python train.py --head_dim=32 --beta2=0.99 --max_seq_len=256
MLP neurons of a small language model. Each row is named by its layer, matrix (gate and up: input weights) and neuron, and shows model dimensions 272-367. Each number is 128 + 24 x the weight over its row's rms, rounded and kept within 0 to 255. Numbers have three digits each. A neuron's up and down rows have the sign that makes its largest values positive.
A block is one neuron, or neurons of one layer that tend to fire together. After each block is what it responds to, as a language model described it from the Wikipedia text at the highest values.

L4.gate171:148064143137145150127136144191108141095128164120110118133123152174104108139114166095107113103110139133111158112095126074093132131120132130121140114112155106135107106168122134133115115122114119119141126134092134086094140148154115152123100123099124076119141146114115128124172130120114149114
L4.up171:118133134100151123123140127135114134155142079132154142140131098090113130126141130133086165119113137127151185132133128180127132118154129084078089105118186120138144103147065195118083101120104121109132087128114100142099132139174146143144124103112099136115138115115134121073112106144149141171
L4.gate692:127116108104129107138122153110139160105135141142109100135133121171134165110164121112104064089154137116109155131177117125119092138133126088141123133135127070116136194170106133133166153154188126108114105130116116097136172158115161105137145134137126099129171139174094108144111115159106117166
L4.up692:120149097163169119153062137122157155140101144138073166138084121174111136111137159139134107156134144114173162117150109094082151138117159086112164114119138152103128118128147127112090170147097105123121096106151119125121151116139132149153119150147147127135119083133078110118118090140109122134
L4.gate904:092128134146137106176083119137094147126084123120101152091103165133105131129143137146120110145107127103134114125150124134135142126142118145100158120086141105106070119153107134121119154125144175155109115128100155119137127098141141093118142150166146137149179144129127116123095121129137104093
L4.up904:146108145120119125114121132099131114128134155099090114159099098180123145088139116109139128130154122087102149148165115115135123137136143112115178114091139115162107118156104154174138159158166109117152122155119141137143119166099117112187121164208126168084124154112123123148070116108130114103
L4.gate928:092151164179080123143131167163142130090121068129135082160108104173089129150115135119105096111120123179103124086126151147128110125159151106101124152154116081094122101139138158137141127109112128144109121137154120153108134153120153096119071101185122125140146151154142136112088097145111126133
L4.up928:108097130100136106126116121186094174104144117107149140128084144141128132138182120083077148088192122114137156106120155137145122124144147103090104153152121127126098180112098150122126089113134144112115063126125100136140132078145140138100109131149112140091128127158127108071117128133127124115
Responds to: Middle pieces of split numbers and words, strongest on the third digit of death years after 20 or 19 (1950–2015, 1934–2018), also word fragments like T-ric-ameral and v-ic-arage, and hyphens in ISBNs.

L4.gate185:044137132144114130109137132100115107167107087090104067147097121119117128114111131113149104138143118150117111119139077155105125113097104142135081124137134109145107143106093118089094124093145134164130098132126172152120161135140098148135146125165130077174089071159139134108119172109117113082
L4.up185:056132128183159168140162108121117120109109111104125127143133150147125131148092134132143104113158137131127102122126087130122118121110116177104143102098131144111100105152116080124115151100167088119148142144128090157086155134122115135152165140119123135136159139154138160131110144131144102142
L4.gate428:127125140126121114125174111184163146147116160128136124138136126081113160115108151154098091157108143162163116112127088181113114120139091157147088124138145085143142133127116149120148175083147151142119097166143158122154146148123130143125106137109124071151131132112131116102112160153174159138
L4.up428:113121101085144122128138111152106132136117133121120130128119166097166138153140108170103098139112119153117130138174129152110156126095097118061173134143139113163093134087121118134092174109152136106133127105147147111152149085098106112095169145152105127110147135128144079183140120162143107120
L4.gate608:129157103156111126136166143139066102174119089124102158161103132088163136141083164094140128155072158133120091112125126161121100144117104120116127136121110110142159121115119134127127136126149146106126129140114129165087105136135136175149067148110118113164120121135092121155129146114104162139
L4.up608:092123135143156157107151163111105110111103111153093120103165097107126106188124127129093160113135163146147101084117152124119147123135128131130158128161127106162134190149148118144137132159111154109147132148091134152137122107105113099139194161109122125159111143120125156158096155149089135124
L4.gate988:076113117069117123151149135160093098118126127106128149148115158130147158199110140124122124148107142116128123101156087126083146124105115109126141107111134118151130128139132158121140177151138110136138117170179121144136120124104134141135102115103106119149110151105136103132136098152115130096
L4.up988:129163168118107194111131159145143095150133136116126104168080122088144116140145159125154127104122128143123166109126149117102110135154118078053113129140124117175167144108154160148129144141135180140147116125119127161147154160126143120100121153165138158128109132102115133169126132139132126108
Responds to: Pronoun-like words and word-final pieces inside song, film and TV titles in tables and lists, such as Noth-ing, It, There.

L4.gate342:051158110138134115066129138131141104115134107116121139091122135131148142132119123157121146152129111100113135123135101136099144143128087139136122156116165093125091172109143112144150115133151138188112079119092164098161140136125109142137092102159129077134127126122133103084090178122121114125
L4.up342:118149152129139153151086119145155155131151122136158140158161161110142099138089135140141122126095154131142096129110155093109108082161114109159107127065127101140137117163111125088134139117144090126118096113121119081132136154107181128080123133140089133121081120134139176101139149105124142139
L4.gate346:121091136130153162143176110129127174121111171157118179125140120180152153121142156165122134147136110158079153099134146174138155130123149112113146138089151126124129178095117117119167129135144149144112151117111109182102160165117096119110099168136107075130134095143105128177141125145117109114
L4.up346:118147129117141088145095147153132154131120136117111164117114095105165142108167111154113136132173135123124125136100125124137177124088148139135068080123155113089142147134112129166171177126134094106123135104120126095154086201156138129110134126136136135091169127153082150095122134192116087127
L4.gate612:158119131111127139142092123109126132116167151126144171100149145125149134159113106138163122101097106169138149125164140090149123151161160155147130083116100050127141108162103120119121113139100147127095098123081144106111101168111151165078114137106087152081125147129116109061125173085135150128
L4.up612:124119099117105138116144135151117114177136139155121145106174104083161131095111104156142124126097122080068156103149141133136155087091113100085147078097140162132126123147086155130146171074145132100138133155147109115127134139126133139121125126171143147182110122131111101115126134125151135192
L4.gate987:117113126114080135170147128163099123106138120137128143195104145101100105131103097097117127098142096161118125107107147120092104095124178139147114111099151108107095136134106109101178120108157129125136123105121106090161112146165154136125112176139108138127151148132146158129102099136113105166
L4.up987:149123114096098153167130129109135142130110146131096140143073099083126152114110075165157141147072123158071161141083142132115116096132127106097108140160125110131098147113106140112119133133144141107138134177123112129130110157159139144124141139103134085147112110164162137121105127104144118171
Responds to: Apostrophes marking possession after a name or noun, as in Donne's, Wyatt's, the UK's, and more weakly possessive pronouns like his, their.

L7.gate399:123126177121145114128145128157127111119097152129097126128089142110155137124068143108096125125138197111104164132142082124122144129141078069124157148144108094143143087101122159107134120111166135156074164168152148145151145149169135136110095119127119136158106158161096135121099167096099140100
L7.up399:112120132146136136139158119141111119127090069143138085121197088162152133157114156156110119094126161131117128135132137136117148126125104124121171162191111113080103152115124122147149135142117171100141143128120114125145117134124120143113150150139178157122111136158132120108117102106151158119
L7.gate785:157143121107071106139158105120127156160102135093118156149107089130155134156109101079141110142160134137119086104133125160102134141122113115099140098069129089140158100142167108145144131102147085110143108172132133119167118074136148145087081116078087148142157187146155132123132117150120118139
L7.up785:079169096123096153133085129135101116082102121135121146087104100151109148114104137138156119152109118116080158159097149151116129119103111078136139134142133170141141124147135159089082131124102152157147144154147112142154122143137130093116111165136136131185123163167151104113139096169141088182
L7.gate801:127118149120100141114183122072128099162144138079118146137108109090155143153142117128165128147116160160108121120144130122128126136156129068111102111097157097127110075106089151166124121134149156134147158093157144104197156129153091151073126147155151102136109167166135149146101084110139116184
L7.up801:131125097098149133151138102133103089129113135094148117155080142164113135094143122137162147188133165128138111121148099128177125144125125133141105114161133146160127055131135122150116105135113098148128133080127142100129135129066094091157093122128130150117120142093139140131112146175135103082
L7.gate967:133108122128132144152145086121107118153145142128165152126100161145150169139115138095109105113144155124080098122150122165083128135121105086112090148110091093135134123106150149130089131103129100146131117127149160119157135145175131141153141112162176150119136127109172132105136110158122142153
L7.up967:146146145109162114120104145122074117157144139169108128119111118148174139148090118143139154159152159116141100162115106153135110119111134104127138116101117101151129125132133087133144135069082144106142108107122147112197100087106109132125122177078095102118167114154151155133107140174119176075
Responds to: Determiners and possessives in the middle of song, book, film and band titles, such as Break Your Heart and Taking My Life, plus the s after an apostrophe.

L3.gate383:101148159148139163175126116190160179106145149112123168111112134164130121118137104164118101153129090110142107132177113162116160166124141160114106149107153135134116130108169148104115122133139179192130135153091084131148144096155141128123143106156094089149143095100164106132141114143104120127
L3.up383:112074134171118135140156138122113146104131179136118150112076095111125140107173132157080159125120116096125144121194133121102184142194108074165106126134127149110095144102161088086118149145137138136148138158092144147100135145130111114086141151125151179117123107096124131119143137082097133136
Responds to: Adverbs and modifiers placed before an adjective or verb, often the -ly piece completing a word, e.g. fairly, virtually, highly, not, previously.

L3.gate173:119124128140138113101128139124105157089166118086134092140109109112148144159098109116113083144136188139154106101122111149095132130129146130129108157112117093169100093100112085122108136165166100145110110086129116138137159092143176126118104110137129129115144096136125145105071171142140111100
L3.up173:134154124136126103123089163083126168117151105145150135132110111092068101170096084159153129135142171156100130147170137161127167130156151132116128091170105116152132144074122168165159137172113043180136111158132128126100140091114120110129112110104148130142137119149143095121120173061202111116
Responds to: The initial "2" token of years like 2015, 2019 or 2001 in dates and timelines, plus occasional markdown table separator rows.

L7.gate283:106054158156109101116108141135142128116091131111136121159138114112145134116124096136172104138104130141134145134124123127136139098149152124102141129137167124153129104133126135155159082109151125117100145079109132163152118165156141105108161189118101137135144141161126138077134156127103100114
L7.up283:135150092123120160128132171075125169079183173178130113091132120122168075149172170081131122094123079148154149108130109158114166154140123162127132118163143126105167132119109133151098113141119129113135112163133091154154142130078161140158102163157155099127172144135148107116095150152164097105
L7.gate544:150127178101097129084122145162121143129166185122127129118144158119116165099087135102103131117107143167129093110106121134114150125116123087139121097144102111108115099185149189105151115165142143158082150122118113148137133134136192135130105106170098093114152112138111160103138112161134129114
L7.up544:072163103112047075148162140121109129169138147106130109135147140135142089126204154107123133139097097118125110156110126165105140107117110091152115133138115137135146128157132121135185098118119093088172092125103138128120130122098118135146129132107142126136155157134131146103105119136102124131
L7.gate549:125115159106097135149169154134125117115106111105130099109136162129151102147130113144142132114130136152100083099164120145110110145134102113095161178140162148086106112169120170106105112131146121086080139101134124108139131175130145127160142129161121113063095107154103084108133174152088092138
L7.up549:142143118126135131131086087131091128107173149127114144139147135155138126112172111154138169141150102106111071097102116125112199072104151101119087136125120115114128134145157136145125140134151135127132150137141151122138120093136127104118086170122158164168154084148128119133108115112131118112
L7.gate616:151145106085128076149133135132148103093150142121163120119117151148115127146130107106110130133110197100094135089125108126132154119106160094097127132121143149107129145150114157137135113114122112116103135121152088112150132164150135133148139088111109112145152156076102071056120127152154141100
L7.up616:194141128121148126123130127132080085140146124105126145148167135110118124094112119123138087102124100140152182159093075121135126102118129145091149127146110111164151106101120138145153136106148103099144157107108107132151126111130119133121114108168070105121113093164146075127096105100125185077
Responds to: Inner syllable pieces of romanized Chinese and Korean names and places (Gu-ang-xi, Be-ij-ing, Hye-ong-woo), other foreign name pieces (Z, h), and verb-following to/and/would.

L7.gate224:120107148140122086107113130099172091108121128098108146118133098129152106127153112145101129120120120141128105149131158112115125144104135079153135124113172182107129113164165140136084147134144132111110109112123185140173159107172154125100107156147113158108123140110111154174111137116116150162
L7.up224:061122106098159118113122103073125126135146092177136129070120115142158131188152141153106160131136157157129162096126148139128082120152145123113080127151132108117128144150095137128130095128090142151086136142161174170116127177092146118142141137141088097135130140083125136120114117135079128110
L7.gate308:104136146122092094092156125132102122110095114125111177127144108152136149136104145104087125128147102122159115176122135152144156104152094137094146108129105078141137115116180165112137162092145160105107109078149144153139140148155097070128101174153140093098164129127118126120159090129130139137
L7.up308:103118163099130129131127101124116137127150133136128148108068124051142131134138111125108123116091117136113180149120066147136104122091133129120136137169183140086104090094123124122134142164162146157120103141134128108136126141161149118155112105099169182163114088146096124127135106109118132146
L7.gate696:110142138125132137116111164132091115101178132130147098138131127107100175108116094161113125155115148141088129135152106095160127077136130115168087132122149138110095124168098130137117121107149150150107111117133145146129110149159110126140128114138079114090137143129119110106094094177106143120
L7.up696:136144140115162130112166106134072126138122151102111123116144110161122142071173163139140132099128113123060184159140155176138155110108151093103137174129162135131110117097141125090133150101134147102122113119131159131119140147152110117148135113151116118092120085095108088141121090108146166098
L7.gate938:137149130064135117121114094133104148142148141108148127133148143153132091117105098087075070128119139130089195132121065139137067098120142088105097118110161118101129074165133130115101146147145167088144142094153160121116143146141180129103136173141103143123137138095131116112109118114147143130
L7.up938:138136121130139135127151118117094165142138122106111095126065113116103122086121139087109153170131155136093145135137107114117133083142122110100069173113168110108111090126104191125155151126140144142115125123142151150132165154145098134070112150109155172162126094169155104138155138128112090189
Responds to: Possessive pronouns (his, her, their) after prepositions, often before album or EP in music articles; also inner pieces of hyphenated or split words (in-law, hip-hop).

L4.gate496:138101145105108128108142139139132143126122145103146172136145128102190089132107128127095164108090194101168163124128088105061147156163143133164118105116101138140161127128093137131115128138160095103119129109161082106140144176126132111129117148160096160126097112142142122133125140080139124130
L4.up496:119191152123113169126119118088134134141093096126095114156137093150132119125137099142111094153137109113121159153127095125127125107137125124158138121137155128131141154132138097120176115075118098104138146105164095094119171160126106112129141094122130154144077093162090126136128131149145116138
L4.gate560:166123171110104174129104117143099093125156145093113150128162113119175082152135111129099122113135138171142137124169138104148124166118144146126137112142139131151145145114114086161160103110143136145111153124130115098124119115131137094112103171113136118100152122127072109190147137163090175155
L4.up560:116125118127136143124155112131121100175115132121134116112115131145135121144119097138160145092147103127097158112140133101087153153126112118123141104119120097155138119099104155147116081078141135140122155114138050133094121170140104158101091104149145159120124158145154109104123158136160093163
L4.gate863:147134125113121101142098102152124158145108202141113148133107097152190146093113081155113102118126135123199104145124092155111132132156151131134134130136128081091135164158077132145147126087113117065120130171101102124105131158138104121109135104120080148126095108127156121127123124111151149139
L4.up863:141141121123128123114145117099124084105128149114181181135134173136135141146123127114178124138182133149142178153086081117132108132123142077125173083107112142092163131133109148097122106095111118158143170157123136125100124146131130144124099125155161137128129109074103102122138121101129126159
L4.gate996:101105140117101137152130157097162126151092124099135121078176143130118130138144110142144138140146134121151082125118131139108175151118162104128105155144137107143112127110142108160133095108194121116128152126142094096138127154098130122152161145130138146148146145154097118114120124147164124136
L4.up996:089051120102158164104114136151098145113123125095132106119136109164128146103141157127102133131107140102073092122170073152156122120136091125087168109119095136160170108094143151115129111124165145137100123140118154160111162121085148099115101138122098146133151099138116089126118105127140100135
Responds to: The apostrophe in possessive 's after a noun or name, especially "song's", "club's", "station's"; occasionally "its" or mid-word pieces.

L4.gate611:140094150116095081095111148134150145060113120120132112144135154098105091119097146130113115100132106121147172141145110135149143127137148156150102135147157137098072074132153117147094120129130123107087104118147148094114122158170138138115092100184129123089142142149138145145099132144112127089
L4.up611:088161154145127161132099126111141129100137129134111166160129144130111129102107147122162122127161152142123174095145132148145099153109168090115095138126123128175136123136125114135097071137159137118137185117105134144120113163144078141140142121121094084120138124103125162140086099127116161100
L4.gate624:135108164143081153119108154114126149155172106087099107195172097153116123101104141104131096157143123140110132108120101143128165122101146133134145147125106128156106118126162123146153083142151131136131127154100155112134114101133122121110145155143122119125075110139130117168151120134112131116
L4.up624:126147149146133110120127137123107115146134082121073125115150112164119137137127134068093139110113121178111157156111135101064108176169119145118099104126103122151118093124142135132106170133107140092136115122091127136128104097144114147119144127099145113118083132104113158136119113140110183093
L4.gate739:157124125124097107110116139150126154143117120122130148185127081153097139084112127106149078125123153160094144093124127163112106150098098087133152175102159087140130138136126160182142172114130163107148166200127141132134105134164103158114129146159147128123130131117133147142097109112143158158
L4.up739:151158109147099112146127116083116115146161109124130126167160101077119133149154134104183095116109136150100153098165108134132133190168165139142123119139130109095124126120149086113098146106143081089121129064157091130132120104143146146078149166136129123153105111142129103149125139074152111119
L4.gate836:124143151136135101128116110142100104150136141117094119138122102132142138094158115105173079155164130104143103116100119137141135107159137131130079123098149115134123067135173144132104136152159135088096119154145113092157135091138121151138133128121140113137113130128128139118110109175140117105
L4.up836:166131132164136166122156132098119126113174129113124112157138138110172109122115109118144125116117106147103138111110099078125106135144139113131149132103138145132141095129137129168150135170146140162145166128138116121112154148092088110164114084142153149080086102117123146142149134114071127119
Responds to: Column separators (| or ;) in sports statistics tables, mostly right after a 0 or another small number; weaker on quantity words like half, average, two.

L7.gate44:141110120113116111098175132163159125125131079134130123152124127127148106101156180131134113138110149151164112115152116141118124167124123085123108154140108128172109078130086092116165108125161139169102135141133152122146136131123150080112112199107099107142157107127135148133116147101103113085
L7.up44:102164110112081177161155135161134119169092162132172131124108096146147160151103091120142155167132119079113088166111168092123186118124177118135139121133145151110142112116129121175150126148132119096134134107140142128136138141129129093156092185118129125135093113113107113133148133153090103121
L7.gate335:161124138085126100170154113105126088086085148113091142095120128154107119118139146151106123158108155173104120161113101150140108113206134117124156127152128122183097131142109136129142113143183100099046111129099103141117147163128117105154160155149133063153135122139129121086131148148126142130
L7.up335:098096125148122135108147112105100120133172126129133116127130170122148119117109123143095083136112138099137138114091130090155170162129137119119125113128164157070152110115109121160130158122160132122131163107131128132165110147141111121159087125110089147169128127152130115103168157103117102116
L7.gate868:094086119134099141124115098102134194097112094162143154145110078106147129114128134122124040139130147141156151115172119142125153091102166136109128156123113122111131111119122128079122131138139119133140178131139173132123110118164100137122118137141119087103128131148124068100124115052117115130
L7.up868:106144113092133152092150136111132105084139168143124156117125113099134117168090097146130135123097151117143137140084102156082096134111140094089095075153116133126134110156128127146132138139180110034138139183139164158099148141165154101144156137081120133123101118164130149139152103119143175113
L7.gate924:122144112081111121098138154156137114152126163101121178130126158144134130111145093109098128152093164137129069157139131101087144140142130108141167137155157149105111122128066154126126141147112068124115138154199147126152132111145118088145143128152138051147133133113165134135163145113096103140
L7.up924:136061090151103070085089160086151094094104166104157135160096143099130121119137159129119107141082139161140092110136148115109140127121179063137152145106117175096159095125131070128145147131077137127151162120154103148130119125159143116104114190111143129201163115165159138096124158091113097128
Responds to: Middle digit tokens inside multi-digit numbers, mostly the decade digit of years (20-1-9, 19-8-6), also track times (5:21) and ISBN digits.

L3.gate619:115154160111139110087104141105125106112118164143106087117111123130151159132129164114140105140109143159111104111106121148139150114160142119144145108117138098112111139113129124104126141158147163155114115121108141098136132127116159159119114149125109112071132123162125140155104102092082106159
L3.up619:121102127154127144114099152101097158136161113162149124124145110080157134087109166125149146124131140134160164144107150103115113111133144120128139094154137107090145093126149105161080135126124154073120136152100103135149127145145156100164158149112108146122136145099107131140113103127127132145
Responds to: Possessive pronouns his, her, their, often opening a sentence in biographies ("Her parents", "In his senior year"), plus some mid-word fragments after a capital (Q-u-arter, Pyc-he-ss).

L3.gate642:092151138072135196095187147106145128110146174170148144102104093075179145129141142132163088105094119136124111086097161130080158120115134174153091124111105136113153117139122123078116139116130106120141138085085117098164142140101154126132159156183139114141103094146137112127144143198154129130
L3.up642:134109151124191120141147137101119092159148164118119134094110113065128140164121126088157118100123136130120163157113146102132123117164155170140179124164096124139114116080144148140084122117119135134156142125098169160162132133124074118153117124106123164102158103139084140131146089144121115104
Responds to: Short word pieces right after a capitalized first letter of foreign or unusual names, such as Xi, Xuân, Jeong, Wi(-Fi); also "years" after number words.

L3.gate213:097130084120127145120116145116132118131152154113093147105094161117123131153103104108143100139100116116158173132126121108140128137170158099101116143133130117158125139090140139121109117158139140154148158139100078138145151151119109137120078105129162148127146173133104102126106131106071120103
L3.up213:100127111100141109106136117105167123130165143137105113157075060178154148085177117124096116126125152129152084118123137114132098149173144118098147082146124166145129128108138102140111134110105155138131154111110136121118105116138156148141131115150116131125147106107146123124104093149143163140
Responds to: Table pipes, semicolons, colons and decimal points right before a numeric value in stats lists and tables (Batting average: .211; "0 |"), plus time nouns after number words ("three years", "one month").

L7.gate160:139119133119164097149144143149104105153124139136135115104134128105121176158128118135162114123122142125113124104125137125092120172156129146108170131118097121111128129116145139139095146141150114127134117132139152169118133126163116139120118134140128113094139137172154126133147138131101139152
L7.up160:154163149146112127165125132142112157109138125117116178093126132099141158149141143199170118126124181114144126125138157122153146148131113100097135085118096123163141114113083103126139117119113126113090168140137149110149125165119086125119099124110135127124125147150146133161094122076118104120
L7.gate168:118123109131112122162077120144097118101128136109125149140119120139168135127143149116086129156155140163116139088164091146120133162147111108102151177148125146137115146081149165173129112098159107074177132158140143149147168123105099084124113099157184123125148101115129150084125169163112137118
L7.up168:123115132136126148140193113144128160107131101113156142066111102154144139165149169108107125119148112118132136145128113135178207112107132089156095148098125135088090078086120120086157096143161093115114147074135085162136065162146103137120105120154129144145094131100101143082124170187096122098
L7.gate192:156137178145108143083085101122148129097140103111091135124108093118162146123135107142156133141110118158121152122143092094145109140106088141130082144155134094126099123074113124125138148119165120112116150105124177136187160171135094131108126154115128096151153124123132135124138130149107089157
L7.up192:151111114108123133152071127059113101086169134095100154138178103073129086161112149121119118084148123144102155125109126156128135157134112125121117112149123127125165121118168136106103135142168127144104102103150112138149128130156109104144113140119131122089100156133114138140146137150105129111
L7.gate279:115122122151135149137113113096108107122183107111116125126094118124112126122141118112116164134085114116164175077142124169110150123184147144130138134155122084174133148107136100147122114142136126151121139134130129149153112098126111132084165119164146106113057172120143153106120094128109126169
L7.up279:114149163124145100107106119108191115142154157083085092102169079121111117138111135148100146108143076134118132083141086130076110121116117138125119161160136165160139121149140131127127135139148132107149089091156129141188141102135137122120121144117149147147128136106135124122089120107191171127
Responds to: Digits, spaces and en dashes in sports tables and infoboxes, e.g. season spans like 2011–12, scores like 1–1, and table cells after |; sometimes ordinary prose words.

L3.gate520:115140114104108119123176179127084152099128101120140140138093108148112133109126121145148149103124155136119124109108154150158165128133134096073161143117156076140167129130105113135110092140145126158155133133142113148110143125155139134074149121148128109109099133175122136109163127127140161103
L3.up520:141107154112172137156177124143151101113144151124121150166144150148125110154150120128109151125132117121150146127121127105149135136125122139100125122138139085143136106111093105152099115094147083078164160113125083139145135180158112139145143130150155129137171077130125126136157089105091086097
Responds to: Fires on the token just after a person or organization name, such as a surname's second piece (An in Ansari, Ankrum), a possessive 's, or a following on, in, of.

L4.gate109:128150147123144138127111146136153174115100106105128102109111152147147132161091105139133124131106126161137116112108132121137124089154137129160093123130116113120133117128132150091116129123155123101122139121115156167167147154093157134146180178118108142090129099106117144095107113168162113111
L4.up109:138164110104172123091146113117094147133130142119112108108151107144145167088127119140152114126122151120142117109113109144103141119123154115131148118150149138122110127134170129157085149152135159108134121144143144132138133111113170117115144131143129118143104106160106112100141131134111132094
L4.gate233:120112135141132122097156159117109108111125114139108154080138102119164117124131117116095106129139113122117155090146088169079110181141138140170116089129131116123136123084145116124104135126157145114107079143128146146106147095125132108112111140146133111140092116124152113141115144129148148067
L4.up233:123163152137143146129134134112136165158176109146127100148161114094106123133115104115157142135121118144114160083143095116127113135134141155133090115136116121111169134112142121101053127090121143075136125162113155149159146119110131133168145125175157127152067093094124098183160115097159133174
L4.gate424:098133150141124100127143094130111136129176156098117139124144156106123131106101155079139143113101107102107116095133127110146188122153160125121132106140133123146122156102098140084107122146184119146085138158136132111154110128151131140088113127137123100144162138170085102076155129142116149123
L4.up424:171117148139118106126123150105105075125141133112118107117109128116111171162097132129183132137121116114123122124120118130078133096099110124116151124139119146120153112134129134113098118138155125090141135130082137110175139167078115155163172126115154116138154141116101088119093099108095140135
L4.gate601:073133162161129110099136098111123166087145127143131144155143131145140097135111129126171146130150127140143120088078121114070096102111107097102158080123109102120103114147132123135092113144184159136149125141128130121118157160104154116119178142124065113117152119190086122081084099160125110135
L4.up601:116114127079139118137138157147152132149153124129169105177111102103110146126127101161154095148116110138100170098120131099104080151124118117146069114136110171118141161073127150060152087115114118132108133115109115140153132160111099146158145127146171119126132128179085104129102129153186137119
Responds to: Word-piece tokens inside transliterated or foreign proper names, mostly Chinese pinyin, as in Xiaojian, Huang, Cheng, Zhou, plus Zagreb, Xhosa.

L7.gate24:125088122123111133135136124152178129129126111156148161096183100125108105139094148099123171158158135158136084113136109133122112124117099112197146161118148090107132131156168141115159091124139175116134137114170128107175136131155104128111118122126104118117105106128171190148117157108106091096
L7.up24:130137147107136124125140101121158102115121097133132117160143138140091127114111150130105113122115151128080114110174086107162129186126148118116142087095086074137137147129132148132109129144146123118124103127171131100151116094107144112104156086116142128160139098126151151115103116077115158084
L7.gate51:156120141148085097135122134053182137160181122157136144122135131155192144149103120116170118166102095133134104066143116152139117136169140124124138119144166092150124085120132149138124114080128128160122100130116094163148132138133110142127109163137115109130080135099143103122123126111080144156
L7.up51:142117112123097132129151146098157078101183108168120148133103159159135154102144124155109118154133125093103093148132134068146132130127103151130116093157146126108135106139149121141133129084152134110128114145157184184158144125130065071130106107158128097110154113124119097136131128128166146152
L7.gate515:140145137126078114119126147157156111113117106104173090126168099125158132114127149114111100102160110135146158070101128168104110136165116164170155127131144144143111112097131087119135169143150110132137123128110162109123127117160095107151135121188125133148111116138134096122116115159107126123
L7.up515:103133132093174129138154172157154093092165162131117144125179130146123132121129143078173101153187107143144133127158146120137148137117106159164136119156101117141161153135160081132103137132132135109129105132179127153188144102132126124145101166141127100135121131174153074153119145094132080143
L7.gate665:122114154111155109115126117111135112086141114104132146077117107131165106108117081121123101140159147115117157074142126193144101122164152166148120103084138138119140105119191082167106126163143115147120116119181156103118097142121121165141111118141118125092085103101124121111108136117118112092
L7.up665:135108133110129117106132102099113152114160120179111138101083121148096111127102106139176101114105126101098104096178162114089130080104141148173106097084127096100114122095171109128100127110145150165108131166138117128103133100166125128116098161146148111135125149142172075128132158112111162140
Responds to: Tokens inside sports results tables, match lists and stat sections, especially column pipes and mid-word pieces of competition or club names, such as H'N'L, Scott'ish' Challenge Cup, Bl'ack'pool.

L4.gate514:116137132142120114129138132151120078158140156118135146138078118145115114129127108116127125121129156132122185118119130119097135135123076075099139118150143107119082115082130158190086131143138155152113097108103115140135125134121090114156149134141152100132129164123104092128156106173104152124
L4.up514:089090119130139113136184113132148114156163118165116134092134114139110122136130096138149136137102120102060130173145132117143123105134143096151149102168147143156146136113139141110115162122093153136117146113165113133172157121128117098137131110127104123141138129182153129102120105156119118143
L4.gate773:098111123093071126120175141128125095110171123119147164149129113142157140110121130121068164168144152145109149116112130148098119113129146096140117118158117108160150155105124130140121106139158149154157112122135132126124159149134129141096134094145158106135172136120093088154132164171099123086
L4.up773:157130102135101113099159150135172132098116130181153134113148053119118119146128131124102143102119127114149173145133150152144094132174124111106097134124126164096159113130104132121159121104116133154106172110143104213112104139155115138147102176112125128121143181153086142142098097169118150143
L4.gate816:086105110115139114125142117176105120117091161128102153163120112147124144093131087113086162151136144125168119122150105136126188089111121115089151126102135106145149180130169179101090085118168143139122153163108075150158119123129129136132160103128132116129161115112132109101131116144128149152
L4.up816:105126138153157123145120098119129101125111107160110140167120171117104140139148079168152176147159119116128122147108168131166151135091092134193111175131108131114123174129161155139106121110112176137119120100159133156120092126115117115138154149098118110115135139119092131135102105107142135110
L4.gate872:126132096169096169137168092168133151144144102112120138129100092122123150079134102103091101122080148125118133150113134157127135156091184070116131115133169122144107102152105166147131142113120136117133165158140085135138163118154097124062145122110128147117079124148141095143149152166145114117
L4.up872:118119115099134113104114107090146110140130190171114116130112150105141131110162100115137134070131104132133133130150142129069096164118077117158086141094103127144140128128138164125126135123118110162115109131058137142144107135147161143135135101153141111155157100128100129134143122141119173140
Responds to: Final word pieces that complete adverbs and discourse connectives, often sentence-initial, such as Add-itionally, Trad-itionally, Further-more, S-uch, glob-ally.

L3.gate249:100116118099097163141122127140139119107131121130139142142123095124134172098143073151134137181150130107108128114110120140130092144156170135086205136148121113148150159147082176126154112144165146161140085147148119165126133113150089117134140138137087108094156132113116114079151115134181114129
L3.up249:051131073126139127127113144115147103137130122140145123083110090098107135129142090187119160115166124110110123132139160152136154105121134115097123145132117174063119106147075141119147117164142167152110110139113106125098127153172122110142109138147144106127134129128109130124178169137112066151
Responds to: Fires on the third digit of four-digit years split into tokens, after the century prefix, e.g. 17|8|3, 18|9|2, 20|1|9.